config.toml
head_dim = 128
vocab_size = 4096
hidden_act = "swiglu"
norm_place = "pre"
parallel_block = false
init_std_up = 0.0446
warmup_steps = 73
doc_mask = true
max_steps = 5993
dataset = "wikipedia_en"
MLP neurons of a small language model. Each row is named by its layer, matrix (gate and up: input weights) and neuron, and shows model dimensions 80-143. Each number is 200 + 30 x the weight over its row's rms, rounded and kept within 0 to 999. A neuron's up and down rows have the sign that makes its largest values positive.
Before each neuron's rows, "fires on" lists the tokens most often at its 100 highest values on Wikipedia text that the model never trained on. A number after a token or word is its count.

fires on: "," 54, "| " 33, "–" 4
L6.gate338,240,204,182,240,212,232,216,177,194,221,200,197,218,116,194,226,166,212,197,226,200,170,142,202,178,184,208,137,219,204,249,185,182,153,196,216,203,229,181,183,204,184,155,203,223,185,162,162,193,214,206,228,206,174,191,195,217,254,248,216,146,192,235,229
L6.up338,197,192,232,180,186,254,243,222,178,259,208,184,182,170,164,163,150,221,211,203,243,175,205,195,198,209,188,231,201,209,241,213,215,200,227,189,218,188,164,218,147,177,212,198,206,214,190,231,176,289,187,174,200,162,169,218,186,238,226,192,232,215,218,206

fires on: "(" 89, "| " 10
L7.gate604,225,187,156,243,140,216,193,237,118,233,202,163,164,155,229,209,168,207,200,171,175,230,189,168,217,229,205,191,175,184,185,228,220,201,190,192,230,232,207,238,184,186,217,177,214,213,183,208,244,207,185,212,177,238,202,234,180,180,172,224,202,234,159,227
L7.up604,226,191,207,200,259,225,219,250,189,192,173,175,123,176,242,197,179,213,219,194,191,176,226,157,221,180,249,191,218,185,173,170,173,213,269,173,226,207,191,176,155,159,182,177,219,224,158,174,203,179,210,179,180,252,205,213,208,190,245,184,151,230,146,212

fires on: "h" 20, "er" 12, "'" 7, "t " 6, "ich" 5
L5.gate237,182,191,227,221,268,205,240,240,168,234,207,210,222,173,160,246,204,178,180,231,192,176,210,207,238,213,143,228,198,208,243,212,211,188,237,124,208,173,183,259,167,207,146,173,240,238,205,247,225,179,263,202,269,182,168,222,130,191,230,213,223,201,229,191
L5.up237,180,203,171,171,230,206,218,218,211,241,228,181,184,177,161,200,150,213,230,223,186,190,201,218,174,224,206,214,196,246,179,202,225,180,238,242,185,197,228,203,239,160,255,232,211,148,193,240,219,264,192,257,230,153,239,230,205,170,116,180,206,131,214,224

fires on: "acc" 42, "ass" 31, "Kar" 12, "Ass" 4
L3.gate732,268,209,154,156,196,156,222,157,208,202,187,238,209,146,190,189,183,201,182,240,267,196,157,242,183,196,198,218,188,223,217,234,274,218,230,141,231,185,195,212,161,213,211,178,174,224,230,217,191,220,241,144,174,158,209,233,181,177,194,193,240,135,209,200
L3.up732,209,233,229,148,133,207,220,221,184,180,238,147,217,193,187,204,242,217,175,214,194,178,209,225,236,225,203,174,231,226,195,243,162,209,206,211,233,256,186,231,219,191,209,205,181,230,186,221,151,206,222,213,149,177,173,171,248,224,198,218,196,228,182,157

fires on: "more " 26, "most " 21, "very " 10, "o " 8, "less " 6
L6.gate340,226,206,196,193,235,238,164,191,233,191,179,205,240,214,167,137,206,193,221,195,154,185,254,183,205,165,199,162,205,173,249,184,230,205,197,165,207,256,170,177,216,277,158,150,186,235,222,162,196,166,191,160,155,212,208,232,150,211,185,178,212,134,233,183
L6.up340,196,198,241,165,168,218,200,204,222,203,174,239,252,174,201,161,200,209,217,212,212,195,198,176,214,151,216,223,223,192,171,178,227,199,192,177,157,188,167,237,174,210,171,159,211,265,242,197,233,150,188,163,155,219,228,191,222,190,182,227,240,202,232,137

fires on: "fe" 23, "Ge" 15, "Fe" 7, "ke" 7, "Ap" 7, "We" 6
L3.gate711,181,294,149,176,226,186,180,157,166,191,145,195,254,183,142,162,222,142,170,204,204,225,191,159,176,223,237,215,176,240,194,250,189,187,202,177,198,198,218,227,198,234,183,222,209,159,125,162,161,226,197,203,159,203,211,224,179,197,199,220,141,223,226,206
L3.up711,178,173,240,149,193,225,168,186,140,224,164,164,168,177,206,264,225,170,191,214,184,231,161,238,179,163,177,207,223,238,215,193,150,192,198,139,151,228,199,194,202,286,233,190,207,146,246,188,197,263,257,232,226,165,239,214,196,215,197,168,194,181,152,211

fires on: "| " 35, "G" 8, "m" 7, "p" 5, "\n" 5
L10.gate714,177,218,156,168,175,147,252,177,207,187,193,199,200,192,218,255,171,176,224,160,192,256,165,194,267,178,228,195,220,232,217,204,162,185,204,183,229,196,199,217,188,215,179,219,255,197,149,216,138,266,215,165,218,207,192,218,201,258,266,225,204,150,187,222
L10.up714,197,213,161,172,199,171,195,208,207,215,159,260,197,161,168,194,243,215,204,172,235,199,165,210,217,209,218,191,178,183,170,156,206,181,138,167,176,211,173,245,199,251,148,205,172,254,232,197,163,206,215,189,219,209,191,133,212,213,196,166,208,187,189,233

fires on: "on" 26, "ec" 10, "Di" 10, "E" 9, "fi" 7, "Franc" 7
L5.gate695,182,179,214,243,182,168,215,208,245,178,197,193,196,191,251,163,169,247,263,245,167,206,250,191,161,208,206,296,279,164,164,249,110,131,185,187,182,230,185,236,223,232,238,212,210,206,256,128,188,158,224,188,209,227,170,220,193,217,164,197,187,229,145,222
L5.up695,153,197,209,206,184,218,216,177,262,226,170,184,161,241,218,138,203,164,192,196,188,201,241,218,211,210,182,209,204,235,167,180,188,246,206,202,151,234,222,127,217,242,201,180,244,220,196,159,201,205,171,213,181,166,176,194,172,216,253,193,252,195,171,202

fires on: ", " 14, ". " 13, ": " 10, "(" 7, "from " 6, "the " 6
L7.gate861,170,193,210,267,214,205,154,230,187,189,159,191,225,230,165,234,209,187,216,214,186,143,199,205,181,224,216,179,186,145,232,188,270,194,161,231,149,222,204,249,191,242,141,174,180,196,189,172,244,192,225,172,197,215,202,258,216,190,166,231,235,221,188,284
L7.up861,189,216,169,188,230,170,169,250,187,145,151,186,138,178,169,232,227,222,162,225,165,189,186,169,182,199,222,222,215,231,240,141,165,211,173,226,188,186,195,191,230,167,174,200,258,158,210,149,183,204,188,200,174,228,226,192,220,145,216,220,175,215,135,180

fires on: "years" 11, "ard" 10, "from " 10, "o" 8, "al" 7, "t" 6
L7.gate864,208,224,227,188,199,188,153,202,178,241,206,138,222,226,158,187,232,224,191,265,187,178,173,198,200,189,185,219,213,204,214,199,186,191,173,215,235,194,178,142,133,225,200,211,186,184,157,250,215,191,178,188,172,200,202,200,175,265,183,208,155,222,186,190
L7.up864,224,164,157,218,207,233,131,129,171,142,192,217,169,242,224,216,235,209,147,173,213,172,224,259,193,193,214,190,218,213,210,221,242,141,231,191,160,260,216,167,203,213,243,214,259,194,200,156,209,220,213,211,216,188,232,156,181,175,131,218,216,197,189,157

fires on: "s " 58, "and " 7, "was " 6, ". " 6
L7.gate688,157,211,203,230,176,199,209,169,196,195,198,143,207,229,246,178,201,139,192,184,187,181,198,174,176,202,189,231,204,170,248,200,249,228,192,269,167,218,249,177,198,202,181,199,238,220,186,201,292,205,201,212,167,196,273,190,127,250,230,222,201,216,174,174
L7.up688,214,183,201,154,233,170,216,218,253,212,191,181,150,224,205,183,213,210,210,239,191,183,265,203,197,221,207,182,122,206,230,224,215,227,237,209,182,186,179,211,220,246,217,218,248,201,224,179,211,231,209,198,191,173,226,239,205,123,204,201,203,268,173,237

fires on: "US " 11, "ail" 11, "album" 10, "ed" 8, "Il" 7, "Sp" 6
L6.gate289,167,243,159,215,142,225,265,266,205,166,224,233,194,156,201,218,181,216,213,167,217,232,211,253,179,174,277,224,184,185,191,213,164,203,193,236,198,221,228,216,253,185,170,142,174,218,204,184,161,186,232,220,248,183,215,219,278,160,195,200,162,187,168,195
L6.up289,185,242,127,192,169,183,207,189,219,219,183,169,187,223,219,238,180,194,177,180,234,169,234,235,213,225,261,220,149,188,164,218,143,207,184,182,178,201,238,225,180,180,190,162,206,154,196,164,207,238,192,188,228,206,226,162,198,181,192,248,210,193,166,178

fires on: "n" 22, "/" 12, "eg" 8, "ad" 6, "ut" 5, "ah" 5
L6.gate208,248,166,226,193,187,145,141,194,176,269,171,190,238,181,240,175,224,121,234,159,187,172,195,247,181,179,199,193,204,203,142,174,238,239,219,193,194,177,253,210,202,234,241,164,216,157,192,200,230,235,192,225,229,180,192,241,126,189,192,172,198,207,195,161
L6.up208,147,189,166,161,187,180,157,195,234,207,125,191,197,218,173,209,191,189,236,165,178,241,188,258,230,202,207,226,168,199,192,205,195,213,215,171,251,233,185,172,212,231,190,174,221,227,219,172,234,211,208,221,184,165,205,186,210,222,199,209,208,170,212,181

fires on: "was " 38, "being " 10, "were " 8, "be " 7, "during " 6, "Or" 5
L10.gate210,174,202,228,210,206,218,189,93,193,154,206,201,214,231,146,190,171,190,203,160,191,178,131,186,203,214,191,230,196,216,161,213,215,238,195,188,232,179,169,232,156,179,192,210,221,179,191,219,192,155,213,254,253,217,119,225,177,157,197,244,193,202,209,250
L10.up210,206,178,164,138,183,204,163,177,225,192,207,194,227,200,191,164,277,167,164,168,155,178,204,216,208,168,220,233,209,245,144,146,214,242,148,236,201,174,226,195,183,133,245,174,205,207,211,209,210,238,197,216,240,213,175,183,200,224,228,196,260,168,166,191

fires on: "\n\n" 23, "and " 14, "t" 11, ". " 7, "es" 6, "ip" 6
L4.gate28,164,294,222,209,180,255,203,205,202,198,232,185,212,216,240,187,197,162,172,156,205,204,216,202,199,211,214,184,255,148,236,230,189,222,188,224,186,252,187,221,179,188,171,208,214,223,172,225,198,191,243,234,191,196,209,235,200,151,200,220,244,214,224,250
L4.up28,200,204,184,150,235,209,247,218,176,192,212,212,157,234,192,210,139,179,220,211,165,238,209,117,219,154,222,174,172,231,230,183,178,251,183,203,173,213,163,209,226,236,221,186,205,214,178,213,235,207,210,199,213,177,246,190,250,165,201,243,187,185,205,210

fires on: "-" 22, ": " 20, "- " 7, "9" 7, "struc" 5
L4.gate794,237,142,184,181,179,218,183,268,207,213,185,190,225,180,179,193,209,182,219,152,169,192,197,169,234,222,151,253,183,216,196,218,197,222,145,125,227,199,215,164,205,177,190,177,237,196,221,154,178,216,216,137,206,223,252,189,191,228,161,227,177,207,225,198
L4.up794,242,205,203,197,159,226,210,224,231,216,180,225,216,171,219,163,184,167,184,190,217,197,231,204,189,174,155,158,183,193,203,177,167,197,181,215,151,193,182,217,194,172,179,203,205,229,241,184,270,169,210,167,196,170,189,197,221,151,245,239,197,214,243,249

fires on: "as " 19, "Phil" 10, "(" 8, "il" 6, "ax" 6, "ys" 6
L10.gate923,179,199,241,135,141,251,184,198,133,202,222,247,210,234,194,228,235,188,215,198,175,200,207,209,229,182,227,262,166,235,202,196,203,191,188,179,221,196,214,206,148,189,252,197,184,190,144,200,252,200,204,189,224,193,179,244,244,199,153,239,191,242,193,243
L10.up923,149,260,230,179,167,220,207,194,155,205,202,275,251,176,235,195,190,214,198,238,198,213,194,188,220,205,225,216,168,181,158,240,230,156,186,193,198,234,190,215,147,224,209,217,233,190,216,191,243,209,231,213,201,219,142,237,209,268,192,212,281,225,193,230

fires on: "\n\n" 36, "| " 12, "ac" 8, "q" 7, "av" 5, "\n" 5
L6.gate664,206,242,159,233,231,211,191,126,131,143,216,200,183,162,183,231,192,195,205,216,189,198,162,214,183,184,174,190,209,194,192,188,225,224,273,215,259,210,202,159,171,219,218,265,273,172,188,136,184,248,187,167,202,218,162,224,219,261,185,210,185,181,167,170
L6.up664,213,257,199,235,221,234,206,197,209,133,188,155,173,226,233,193,233,162,281,223,172,192,159,239,226,165,175,183,151,197,214,136,197,223,174,246,191,159,189,248,183,208,199,277,240,174,182,216,221,166,231,142,201,200,195,244,222,203,202,208,210,210,197,164

fires on: "on" 18, "er" 14, "ers" 13, "ence" 6, "ly " 6
L4.gate243,283,223,194,219,209,198,227,241,218,206,190,205,158,177,239,202,210,219,243,197,209,255,221,198,154,202,212,233,215,210,172,170,156,158,204,185,193,247,215,188,170,218,202,217,215,201,191,197,186,147,176,227,204,223,176,186,230,231,230,249,180,209,139,153
L4.up243,179,195,145,194,253,155,175,233,209,215,163,227,192,189,221,207,177,290,203,207,152,192,197,216,171,201,168,246,207,188,200,244,227,207,205,192,240,211,192,220,141,217,154,225,188,224,254,224,174,197,201,194,248,211,175,165,199,194,202,114,202,177,188,177

fires on: "Ch" 45, "ch" 38, "| " 11
L10.gate71,180,217,163,247,239,207,143,197,207,240,197,182,177,195,241,194,179,176,168,180,181,174,188,174,229,160,202,257,250,246,226,194,216,215,195,213,215,192,221,151,192,222,177,154,184,175,143,225,237,215,201,169,212,238,168,261,212,197,222,231,151,185,220,190
L10.up71,211,182,211,176,168,171,152,223,216,279,167,185,204,160,138,199,225,267,169,216,188,230,227,191,181,250,195,186,193,217,185,249,175,161,236,163,197,195,216,162,174,156,202,197,194,209,229,244,186,252,177,199,158,158,142,234,177,214,186,189,219,170,203,197

fires on: "==" 20, "acc" 13, "== " 9, "===" 8, "t" 8, "car" 7
L5.gate608,188,201,169,187,195,157,246,237,193,279,206,245,165,238,188,241,199,208,163,236,171,249,201,225,210,204,207,152,168,188,237,194,243,192,221,228,179,220,244,191,194,247,231,204,208,222,211,218,162,183,197,172,178,192,222,171,218,216,220,248,212,219,216,216
L5.up608,175,189,166,201,151,148,228,191,188,257,183,203,207,190,180,234,209,178,188,259,232,243,238,167,163,170,192,209,202,207,268,238,171,237,237,213,228,221,196,211,202,292,140,209,225,223,223,168,202,248,229,230,207,174,181,203,238,157,183,169,166,200,206,214

fires on: ", " 63, "later" 6, "ly " 4
L10.gate984,177,212,215,199,203,201,177,198,210,224,178,250,251,185,201,237,195,224,214,178,140,216,259,198,215,222,173,236,189,200,213,199,229,194,257,191,227,202,174,216,194,225,226,165,191,239,214,207,240,218,165,214,203,190,236,197,146,280,215,263,224,232,191,195
L10.up984,195,190,180,189,228,203,252,182,228,200,169,189,194,186,280,181,221,209,215,235,203,212,211,241,178,161,205,195,177,247,207,205,220,169,173,260,255,243,214,212,212,186,262,190,185,198,207,170,245,180,167,237,234,149,216,155,198,226,190,186,268,203,175,216

fires on: ", " 95
L7.gate77,237,234,220,195,174,207,206,232,190,188,213,199,220,188,211,253,217,224,137,213,208,236,281,207,243,169,224,205,201,214,240,274,214,204,215,189,211,209,174,207,220,215,209,150,160,201,188,193,122,253,196,229,136,256,219,227,156,229,246,167,175,209,193,185
L7.up77,203,233,176,175,268,217,180,127,218,173,186,222,176,238,274,206,180,163,244,221,163,196,208,209,169,184,195,200,224,257,195,219,181,168,171,241,202,191,289,141,213,146,221,221,227,226,146,195,253,170,233,234,177,164,197,188,217,192,209,258,216,210,218,208

fires on: "and " 26, "ly " 12, ", " 12, "very " 6, "most " 6
L7.gate108,192,159,151,218,239,272,171,184,185,221,191,243,252,187,199,190,176,210,257,227,163,209,183,209,156,218,195,178,289,125,188,210,201,193,233,175,200,240,177,227,235,201,230,178,187,252,165,208,169,146,178,173,160,222,252,179,208,177,186,233,213,218,172,183
L7.up108,184,226,186,183,200,224,208,206,217,204,203,237,236,215,237,129,219,187,166,180,179,246,240,144,249,168,257,211,187,157,171,240,179,196,204,194,234,206,241,193,219,201,188,186,160,207,237,223,201,236,206,168,160,199,220,216,189,152,180,226,221,249,225,160

fires on: "==" 60, "== " 10, ", " 5
L10.gate90,161,209,221,257,216,223,237,191,185,211,138,222,218,172,164,159,176,261,205,185,185,179,216,177,256,182,164,177,195,206,225,236,200,236,208,181,178,210,283,219,199,216,229,200,227,201,191,208,127,206,132,182,163,217,211,204,182,258,261,232,202,195,196,213
L10.up90,174,196,164,241,236,202,206,228,177,200,181,190,217,243,180,224,147,241,262,248,192,196,222,148,191,257,189,183,141,195,255,195,230,254,263,198,177,215,231,228,231,232,219,172,202,199,235,210,223,150,220,287,194,210,152,165,237,192,173,237,132,178,193,239

fires on: "ing" 20, "(" 15, "Ap" 8, "ire" 6, "en" 6
L6.gate109,158,253,173,191,191,213,181,290,140,202,214,171,207,185,230,196,150,193,225,225,184,144,173,178,226,232,226,149,183,195,233,196,198,205,191,173,174,221,220,224,190,164,201,195,230,207,172,226,170,239,189,201,209,212,193,168,227,222,187,226,73,222,176,210
L6.up109,228,162,167,225,236,214,226,273,184,166,212,212,185,270,251,247,167,200,152,220,175,182,213,232,217,226,223,181,192,186,215,139,214,257,199,231,225,202,199,205,201,210,219,193,175,172,136,177,200,234,201,194,217,169,223,228,212,141,232,140,145,201,169,233

fires on: ", " 77
L10.gate221,233,213,196,167,175,189,213,242,203,218,209,275,192,205,205,244,207,193,194,187,180,200,201,213,192,191,194,248,184,200,204,238,185,227,195,201,212,160,156,224,249,181,180,166,202,184,257,182,185,197,211,198,134,194,251,182,189,218,210,196,167,219,147,204
L10.up221,210,180,221,170,204,185,241,214,236,204,195,272,185,184,254,189,191,162,211,278,182,192,207,195,244,196,226,177,205,255,199,198,235,164,254,193,223,201,211,147,203,183,210,169,187,206,150,186,234,183,190,194,153,190,262,209,213,154,232,220,267,192,172,208

fires on: "'" 31, "ich" 11, "ick " 10, "ich " 8, "ist" 7, "field" 6
L3.gate275,190,215,255,215,278,195,169,184,200,240,211,231,195,194,179,184,211,176,144,169,203,202,195,206,198,176,205,184,201,203,266,248,195,150,167,222,206,194,193,256,167,265,204,206,213,207,157,197,202,239,247,204,225,163,223,193,164,216,242,227,249,185,193,176
L3.up275,198,216,206,216,245,210,177,213,189,212,214,184,219,160,203,235,157,221,231,205,158,220,195,183,191,173,193,197,159,187,212,175,184,209,206,258,229,199,191,172,154,235,246,223,152,176,195,173,135,241,239,227,197,219,193,245,235,210,247,162,191,179,256,220

fires on: "iv" 13, "ne" 12, "pass" 12, "becom" 10, "tak" 8, "go" 8
L2.gate253,155,189,204,203,188,267,209,170,203,209,158,183,197,212,139,200,193,152,232,222,242,163,214,199,224,208,203,172,230,199,248,191,254,145,183,264,202,178,239,221,145,170,194,202,191,191,176,181,201,204,142,203,231,185,168,195,264,207,195,183,219,169,195,235
L2.up253,206,185,141,168,192,234,163,177,242,183,201,216,209,211,155,194,226,206,225,212,267,224,238,264,217,184,217,173,220,226,280,187,205,189,168,217,198,158,169,140,210,194,228,247,171,141,177,185,192,257,201,196,248,233,224,187,196,244,221,178,180,205,166,215

fires on: "th " 60, "st " 14, "th" 6, "nd " 6, "rd " 5
L5.gate489,210,245,237,244,146,229,174,192,193,189,196,189,179,185,181,210,198,204,215,159,150,185,205,210,219,230,238,238,154,259,247,164,205,178,255,161,189,137,204,197,228,173,205,151,214,217,184,183,186,186,191,170,197,247,201,223,215,197,203,229,178,187,246,173
L5.up489,178,259,249,197,163,222,254,217,184,188,203,229,209,264,193,212,251,192,197,219,186,166,166,201,227,144,193,197,205,175,228,159,244,181,192,204,201,214,180,172,230,212,220,204,145,255,184,117,173,209,202,184,216,281,198,155,221,215,187,226,240,203,171,244

fires on: "\n" 55, "\n\n" 23, "202" 7, "ol" 6, "| " 5
L6.gate293,156,163,196,198,195,226,228,199,183,163,213,228,220,162,252,210,233,198,235,201,205,251,201,201,198,180,218,171,211,173,183,213,158,196,243,236,211,168,212,182,129,171,196,268,153,199,250,237,209,156,227,202,253,228,164,260,173,216,164,200,197,176,181,162
L6.up293,193,197,212,208,172,191,201,206,180,183,179,225,189,168,216,219,207,232,206,156,179,221,213,217,218,190,189,220,256,234,114,152,211,150,219,234,209,171,234,160,200,160,222,231,171,226,171,209,206,208,209,184,162,236,223,119,262,205,192,191,217,232,199,150

fires on: "ing " 16, "of " 12, "eg" 12, "est " 5, "es" 5, "across " 4
L2.gate252,233,174,171,207,211,220,194,216,188,239,232,201,209,163,201,170,210,219,209,141,220,176,217,197,217,208,171,179,132,210,151,244,241,229,218,114,197,228,197,212,199,211,247,197,231,253,215,199,167,198,147,245,203,215,146,253,157,216,236,178,207,196,255,188
L2.up252,219,197,168,177,224,224,196,252,226,246,169,156,195,129,181,198,190,183,191,181,189,248,208,171,200,214,209,204,181,184,223,204,226,198,150,231,227,171,166,248,194,173,291,238,220,220,236,170,206,167,199,210,221,200,169,231,229,213,235,168,196,124,236,209

fires on: ". " 82, "\n" 10
L5.gate993,203,218,189,232,203,226,182,194,212,158,180,164,198,153,185,217,232,172,226,173,206,202,188,191,248,239,178,173,223,148,190,188,202,229,226,196,205,173,203,203,111,229,233,147,225,160,218,192,178,192,206,193,183,165,194,189,148,192,206,174,218,243,144,251
L5.up993,230,157,121,193,239,231,196,198,203,168,175,165,209,191,236,218,221,212,198,253,180,158,228,247,208,186,217,239,168,170,204,218,203,256,210,203,220,146,189,197,148,255,267,268,224,190,179,203,178,211,238,140,205,218,233,183,201,257,204,163,150,189,166,198

fires on: "B" 76, "." 14, "al" 6
L10.gate990,195,238,220,199,190,173,185,237,205,241,211,165,226,209,183,197,236,209,210,186,179,145,228,196,176,236,220,178,179,208,162,201,236,213,246,227,196,188,187,186,165,233,205,228,183,192,179,183,214,166,219,190,170,174,234,242,202,239,183,173,209,150,200,184
L10.up990,203,172,154,218,175,158,185,235,210,167,178,150,210,273,199,269,219,239,153,168,187,239,240,250,153,207,203,199,136,184,186,242,188,222,239,162,189,271,178,255,216,184,222,198,223,146,183,185,195,178,181,196,193,202,162,214,164,225,161,254,228,251,221,211

fires on: "\n" 70, "ach" 6, "o" 5
L4.gate422,236,206,161,202,170,222,215,207,196,220,155,225,211,202,200,203,214,196,214,185,208,184,199,181,240,238,219,229,237,213,195,172,243,222,180,255,211,181,176,226,161,227,221,244,228,227,238,213,189,227,234,244,211,234,187,196,220,195,210,173,219,206,197,183
L4.up422,212,141,129,201,181,240,168,169,179,262,188,185,235,189,212,208,236,230,224,240,249,212,201,223,238,177,221,185,169,236,215,151,173,204,210,153,153,236,257,181,153,210,193,208,249,180,229,198,180,229,238,172,198,214,202,184,198,245,162,223,179,189,139,205

fires on: ". " 36, "CA" 23, "viol" 8, "Virg" 4
L3.gate936,216,177,180,240,270,223,216,251,206,161,193,238,235,209,187,217,207,168,247,175,225,169,171,216,195,243,222,140,189,188,238,239,223,210,152,232,149,120,197,175,148,175,241,156,219,151,226,224,143,226,214,214,185,214,251,209,195,230,202,195,194,219,213,210
L3.up936,226,193,194,192,221,186,144,250,140,155,156,206,226,232,217,174,222,216,195,197,196,202,184,190,182,216,212,159,215,224,185,195,231,241,243,232,175,175,216,222,212,214,229,166,239,225,211,210,158,154,172,224,194,214,204,220,157,215,205,176,236,188,187,190

fires on: "cent" 16, "manag" 15, "provid" 8, "foc" 8, "includ" 8, "Liv" 7
L2.gate519,222,245,190,186,209,273,195,195,231,184,211,159,193,226,174,172,204,164,215,189,188,248,234,225,208,272,182,197,217,151,218,220,220,173,226,266,204,173,197,179,142,211,235,193,216,161,206,185,211,203,154,130,204,236,213,267,215,222,198,219,218,196,182,196
L2.up519,149,220,176,159,209,256,213,180,186,262,227,129,215,196,213,186,181,177,173,210,177,227,202,226,183,284,240,212,219,219,195,213,198,244,222,187,190,201,176,182,134,164,129,218,187,159,231,207,184,180,180,160,177,195,225,206,227,191,205,172,185,194,210,168

fires on: "of " 32, "in " 15, "to " 8, "that " 6, "the " 5, "for " 5
L10.gate563,189,214,178,205,224,199,150,221,228,204,135,225,216,189,163,159,196,225,212,198,198,235,215,195,209,202,172,210,243,155,221,158,236,197,224,214,223,173,147,220,154,256,167,250,196,192,216,197,178,184,163,254,209,145,193,226,190,252,174,216,199,204,199,215
L10.up563,197,212,149,117,211,191,152,225,153,197,202,222,259,185,200,224,175,212,206,206,233,213,183,178,180,203,161,204,158,202,186,202,250,193,150,225,202,227,227,189,253,259,197,203,191,178,256,175,191,227,178,186,206,264,162,223,221,206,206,208,206,230,220,218

fires on: "\n\n" 57, "." 14, ". " 12, ".\"" 8, "- " 4
L5.gate1013,164,176,184,221,267,170,208,206,264,166,205,230,237,191,214,211,270,238,167,202,195,202,161,182,181,218,224,247,207,201,219,172,218,233,224,123,193,180,234,173,180,231,252,196,221,159,195,169,191,230,165,121,207,224,208,193,165,145,224,191,144,244,143,188
L5.up1013,212,243,162,230,247,126,193,170,234,197,228,186,258,158,214,247,201,184,151,228,169,206,183,201,179,148,188,176,224,179,151,231,195,222,210,171,206,201,222,197,195,242,258,200,231,218,197,219,228,218,179,168,132,189,200,171,159,238,172,213,161,201,181,174

fires on: "of " 15, "as " 15, "on " 15, "into " 12, "from " 9, "to " 6
L7.gate984,240,197,212,202,212,207,205,210,193,141,186,210,167,152,207,183,182,222,169,229,167,221,179,205,196,228,172,234,140,197,200,226,231,214,200,217,219,194,160,218,152,224,178,183,223,216,273,223,190,271,200,229,180,179,205,215,213,245,192,185,201,225,175,209
L7.up984,179,181,189,180,206,223,177,208,286,174,162,167,205,150,180,211,166,187,227,211,170,191,161,199,179,256,116,253,179,214,192,165,232,203,172,242,160,236,230,202,183,229,242,195,210,145,218,222,180,217,211,175,212,247,206,209,180,190,198,191,225,192,161,211

fires on: "th " 28, "th" 8, "st " 7, "First " 5, "iddle " 5, "North " 5
L6.gate237,133,272,206,243,202,254,176,149,194,184,256,213,188,250,213,213,190,167,204,175,172,155,228,264,183,182,181,220,176,204,205,169,211,159,206,199,197,161,176,198,238,217,210,194,165,199,182,187,203,215,185,165,177,221,215,226,216,189,261,158,226,210,136,268
L6.up237,187,225,192,233,186,171,213,189,247,180,194,219,182,275,151,187,202,214,199,171,180,212,190,218,204,220,198,208,216,212,226,184,279,124,250,197,203,229,207,192,255,207,234,227,221,222,238,198,201,195,179,172,191,244,202,234,204,242,215,207,222,217,170,220

fires on: "| " 65, ". " 15, "ain" 4
L6.gate889,253,218,205,188,192,223,187,166,225,189,156,241,224,170,194,192,156,175,183,211,203,189,186,209,220,137,242,154,189,164,172,188,252,198,208,182,203,224,190,212,223,155,177,219,190,233,143,169,162,180,234,216,253,192,179,195,192,173,159,232,184,237,167,201
L6.up889,193,197,230,189,209,179,200,222,183,246,191,172,190,205,213,229,161,221,195,197,195,155,177,145,175,252,192,273,208,235,189,184,208,214,184,189,232,191,243,176,169,212,210,237,187,210,193,169,201,237,199,200,232,186,174,194,202,174,168,118,212,176,178,232

fires on: "\n" 37, ") " 17, "er" 10, "and " 8, ". " 8, "for " 5
L5.gate573,176,260,178,129,173,223,185,187,216,213,175,139,227,208,169,193,212,204,174,229,178,236,231,226,168,128,141,215,184,220,220,221,153,217,184,221,201,166,191,148,200,226,165,145,205,206,204,212,142,181,203,207,181,192,195,222,233,133,231,193,160,214,205,231
L5.up573,158,238,175,192,188,226,193,224,200,197,182,251,171,187,207,209,176,212,193,210,207,167,257,147,231,185,176,179,184,237,180,162,228,225,198,211,151,267,263,214,195,201,208,205,171,213,215,196,150,193,149,236,196,210,200,208,212,208,239,160,208,162,207,232

fires on: ", " 41, "(" 16, "| " 12, "; " 7, "and " 7, "\n" 5
L7.gate271,219,158,220,166,198,227,156,218,233,213,213,187,218,218,230,228,186,214,172,155,219,139,208,163,139,137,124,212,212,174,191,211,211,173,187,199,216,197,252,129,225,232,191,203,235,175,209,201,172,173,278,200,171,162,189,174,231,162,188,176,140,238,168,179
L7.up271,167,224,190,188,221,189,189,199,179,185,127,236,211,257,166,231,250,143,221,211,192,210,187,213,189,161,143,187,230,173,239,129,183,196,164,203,237,220,254,204,191,209,214,171,226,194,218,247,210,221,150,240,216,264,214,214,189,202,229,193,184,205,179,203

fires on: "- " 36, "s" 11, "er " 11, "Personal " 6, "He " 5, "tic" 4
L3.gate846,180,220,177,221,179,156,177,211,184,211,276,215,199,216,145,240,143,215,175,217,167,216,184,256,225,154,252,200,162,250,243,205,192,142,224,191,198,189,229,176,206,251,209,194,207,181,227,199,220,226,179,208,202,213,153,225,210,242,232,207,163,216,204,133
L3.up846,208,213,207,225,223,201,183,200,165,184,260,184,221,190,183,268,236,189,173,161,200,202,201,168,180,194,195,135,191,255,249,221,208,140,219,174,170,186,157,148,224,211,233,247,231,168,249,221,155,196,248,220,176,203,268,201,203,189,186,186,220,148,163,146